From a checkpoint of a small transformer trained on Wikipedia.
Size: 8 layers, width 160, vocabulary 636.
Architecture: RMSNorm before each block, rotary positions, no biases in attention or MLP.
Training: a variant of Muon for these matrices, 130M tokens, 11256 steps.
MLP neurons of a small language model. Each row is named by its layer, matrix (gate and up: input weights) and neuron, and shows model dimensions 32-159. Each number is 128 + 24 x the weight over its row's rms, rounded and kept within 0 to 255. A neuron's up and down rows have the sign that makes its largest values positive.
Before each neuron's rows, "fires on" lists the tokens most often at its 100 highest values on Wikipedia text that the model never trained on.

fires on: "em", "i", "m", "|---|---", "ol", "ate"
L4.gate114 [112 116 138 105 160 116 133 135 113 162 153 122 127 140 105 150 127 138 130 144 135 162 118 162 169 124 141 153 122 113 160 145 131 109 140 139 108 134 122 118  75 134 103 120 148  82 100  86 134 150 164 125 146 105 145  89 120  97 139  83 132 105 154 164  82 119 115 147  90 142 156 186 105 111 128 139  75 129 117 142 125 132 148 155 136 108 138 118 121 138 133 111 108 126 161 134  88  90  97 157  86 162 117 130 109 156 164 137 133 118 134 146 129 131 128 133 175 104  99 125 168 124 107  97 127 155 109 121]
L4.up114 [108 109 177 137 118 110 116 117  57 104 125 135 143 119 114 110 129 132  98 109 144 137 161 163 109 122 120 127 174 151 127 147 127 117 156 151 151 127 123 109  74 114  97 148 142 149 151 121 153 148 144 119 151 115 133  81 152 108 143  77 114 144 109 154  90 106 164 149 116 140  95 133 125 104 134 139 151 157 130 128 145  79 158 151 158 127 128 104 111 128 105 140 116 153 168 104 137 133 112 152 119 133  98 129 156  88 121 172 134  87 112 140 110 158 108  78 105 146 130  92 110 130 132 148  98 130  80 114]

fires on: "y", " 1", " 2", " |", "d", " 3"
L4.gate221 [153 151 153 143 151 134 129 154  80 165 118 138 113 118 133 133  95 116 133 140 137 127 162 175  75 170 118  90 115 133 116 106 154 144 157 175 100 121 133 158 132 153  82 135 132 153 101 123 155 108 128 106 146 184 124 133 125  96 142 172 155 159 115 158 161 151 145 129 127 141  95 116 123 105 132 144 121  92 164 137 127 124 130 152  94  96 145 105 149 101  95 163 151 115 106 161 159 133 110 144 145 125 160 118  96 189 115 135 115 124 127  80 142 106 109 108  86 128 145 161 101  99 137 122 153 109 179 137]
L4.up221 [167 132 166  89 136 138  66 107 114 168 160 113 112 125 127 105 125 122 136 128 107 109 141  96 133 175 116  96  94 118  83 122 108 106 128 164 115 137 137 119  98 164 133 124 105 128  96  96 111 160 154  90 103 140 153 148  93 125 123 143 150 131 113 170 143 148 133 105 130 180 124 126  93  98 127 136 139  86 140 168 118 132 121 131 160  86  99 153 136 132 112 114 192 126 118 101 131 112 148 133 118  84 145 127 107 184 114 108 138 108 175 107 132 166 161 150 172 109 132 138 150 112 123  91 132 167 112 105]

fires on: "in", "th", "und", "av"
L4.gate291 [146  85  88 136 110 167 101 144  95 107 122 151 126 168 149 121  88 125 121 157 115  96 172 159 147 120 147 131 117 116  99 105 131 145 135  95 128 114 114 182 109 155 117 126 115  85 114 147 120 160 129 162 117 117 142 118 110 128 127 180  72 156 109 133 117 129 153 130 139 136 132 105 112 125 107 138  95 100 164 123 158 130  89 111 130 112 147 155 183 147 147 116 142 119 137 116 149 150 125 127 110 145 107 125 112 133  98 143 171 127 128 122 125  73 131 112 127 119 138 121 125 104  98 104 173 113 107 175]
L4.up291 [104 112 115 153  98 118 135 144 137 137 123 147 143 157 134  86  96 120  98 147 122 111 121 145 127 113 165 129 105 143 102 125 166 115 101 107 180 102 148 119 164 106 139 127 137  76 115 131 152 114  99  89 106 110 136 121 124 108 127 146 124 155 134 164 115 102  85  94 156 169 137  96 106 150  93 137  97 149 131 119 124 179 136 100 137 110 114 115 111 106 129 117 132 181 142 161 143 125 106 128 176 108 126 104 161 121 182 127 127 135 144 149  78  84 104 132 132 154 125 122 103 109 139 133 174  97  95 124]

fires on: "m", "P", "w", "le"
L4.gate62 [151 142 165 104 139 179 101 149 132 121 112 178 184 112 147  91 118 105 137 107 129 144  99 100 134 113 129 171 122 108 130 138 137 148  93 157 112 150 104 116 102 100 123 158 151  91 103 164 136 175 109 129 118 118  87  69 118  74 156 124 182 109 110 109  80 108 143 117 128 133 147 125 126 117 138 160 110 143 127 105 132 112 109 123 139 135 141  93 118 143 120 101  98 158  93 147  99 176 137 133 156 166 116 151  73 119 125 123 124 126 115 121 104 144 132 126 115  99 140 141 125 145 117  98 135 158 132  95]
L4.up62 [137 147 133 102 145 146 133 124 145 166 146 130 144  79  93 117 116 125 129  98 115 127 131 105 165 119 173 157 142 110 129 130 148 140 117 144 135 124  83 110 132  95  72 125 185 155  97  86 146 142 108  88 109 129 149  93  98 115 148 143 128 132 123 102 119 110 103 129 102 135 147  98 102  91 169 172 120 156 116 116 175  91 135 141 137 149 125 143 138 128  92 121 141 125 116 110  92 142 140 131  96 177  89 135 151 105 159 131 152 145  89 125 131 159 120 155  98  55 108 182 159 105 113 138 127 135 138 176]

fires on: "igh", "ic", "g", "ot", "oc", "S"
L4.gate91 [167 116 133 114 122 105 135 157 116 106 142 121 124 154 129  95 170 110 117 109 138 157 127 139 121 105 130  97 119 152 153 139  85 120 172 122 149  99 149 121  71 112  94 135 164 130 115  98 120 172 102  78 127  96 123 118 129 169 181 122 120 175 132 121 102 156  91 122 111 145 122 111 126 107 122 140 116  99 115 133 106 138 133 165 115 146 124 130 113 156  80 101 142 114 153 111 138  82 124 182 140 141 121 104 110 118 110 138 153  94 101 121  89 137 147 127 115 131 163  87  98  78 119  94 181 116 157 121]
L4.up91 [126 149  91 125 151  79 124  94 137 135 137 151 140 128 130 146 133 127 116 140  82 139 111 141 122 151 186 138 114 140 132 136 105  90 157 130  84 114 156 121  83 122 126 165 135 128 105  84  87  71 162 123 160 126 125  77  97 152 119 112 141 149 103 139 119 113 152 122 131 128 108 147 111 132 170 138 126 167 140 104 109 134 124 139 108  96  68 149 157  79 115 129 158 101 139 126 144 117 116 148 168 156  81 137 117 145 120  96 146 136 152 115 143 122 154 138 129 165  91 132 100 132 132 138  62 133  96 105]

fires on: "un", "if", "w", "m", "i"
L4.gate413 [111 149 114  80 107 138 170 180 119 104 141 153 125 166 153 122  90 164 146 136 122 144 153 112 120 162  74 140 144 131 135 136 133 142 133 113 121 122 100 107 168 161 114 130 148 104 133 152 107 131 107 110 155 129 162 100  84 149 167 158 131 145 158 137 108 121 133 144 121  88 110 123 164 104 119 119 126 137 141 167 113  86 137 163 126 137 139 125 113 117 146 125 113 137  85 116  90 145 145 150 133 179 135 112 152 137 136 141 117 110 100 141 127 158 145 102 159 121 145 114 132 138  82 111 139 150 122 128]
L4.up413 [121 137 109 115 107 111 120 149 127 105 102 124 118 162 123 156 121  90 173  95 131 116 110 146 163 139  77 117  99 137 132 123 113 194 146 126 126 124 101  93  71 129 158 118 130  94 133 154 149 139 101 130 105  76 111 119 126  86 127 145  97 101 123 111 159 107 151 131 140 132 144 148 142 133 131 129 138 104 135 154  96 158 145  90 136 140  88 127 150 153 122 110 143 141 137 186 139 155 125 151 118 149 132 139 162 120 134  86 145 154 117 137 104 155 127 145 162 204 106 159 134 172 152  93 143 163 117 104]

fires on: "g", "ag", "al", "at", "ph", "h"
L4.gate369 [145  97 126 103  85 164 109 116 126 120  96 144 146 141 111 124 149 117  80 126 146 131 149 137 120 125 143 122  95 102 125 164 124 124 128 145 126  95 121  81 149 143 111 118 141 111  94  80 125  97 144  81 110 150 131 154 160 157 135 138 126 149 126  62 127 117  91 163 117 115  87 145 103 114 114 146 108  99 158 110 121 103 149 167 128 113 125 105 108 122 111 136 131 139 111  99 188 124 147  71 125 117 138 137  82 170 108  76 149 121 143 140 131  96 120 165 128 148 152 105  64 124 126 152 168  99 122 145]
L4.up369 [178 120  77 118 123 112 111 129  91 116 122 126 127 107 152 142 152  89 149  97 163 163 128 167 162 127 106 136 169 136 147 101 100 114 125 119 137 121 105 104 101 155 162 107 136  99 157 133 146 105 141 114 137  71 127 102 117  97 122 138  91 137 156 119 115  71 149 135 108 131 171 174 146 157 101 129 101 151 115 127 109 146  67 111 155 122 193 135 102 137 145 121 126 163 113 115 108 123 132 157 131 111 167 132 131 115 146 129 110 154 139 137 134 152 142 116 103 133 145 125 125 145 104 156 173 137  94 128]

fires on: "ra", "ro", " re", " f", " R", "r"
L4.gate355 [118 126 115 118 142 136 124 137 145 138 174 138 154 189 154 147 131 141 163 144  92  88 110  80 114 124 126 155 149 118 130 100  82 106  92 140 127 129  97 168 122 179 102 142  95 136 125 176 112 131 141 116 113 113 144 104 122 121 143 125 111 111 124 168  98 100 165 110 138 106 157 121 122 124 149 128 114 160  87  99  85 100 156 155 109  80 162 146 123 139 121 116  78 142 140 141  99 127 126 110 129  82 114 141 186 135 171 131 153 146 125 136 108 102 112  97 138 122 157 121 102 118 112 167  96 123 134 144]
L4.up355 [139 126 139 136 161 116 115 153 122 123 138 106 126 118 154 159 145  95 183 117 116 107 127  81 122 165  87 142 125 104 148  96  86 124 115 152  97 128 128 143  87 131 110 143 155 126 138 122 130 157 150 143  70 157  85 133 176 132 151 139 123 107 100 112 128 142 125 109 105 124 140 110 171 117 135 163 139 104 115 126  93 104 138 103 126 106 118 140 121 123 129 142 190 132 123 146 114 125 115 172 103 141 128 107 117 118 135 163 120 144 157 146  71 168 133 141 157  94  97  99  63 138 170 151 108 145 128 178]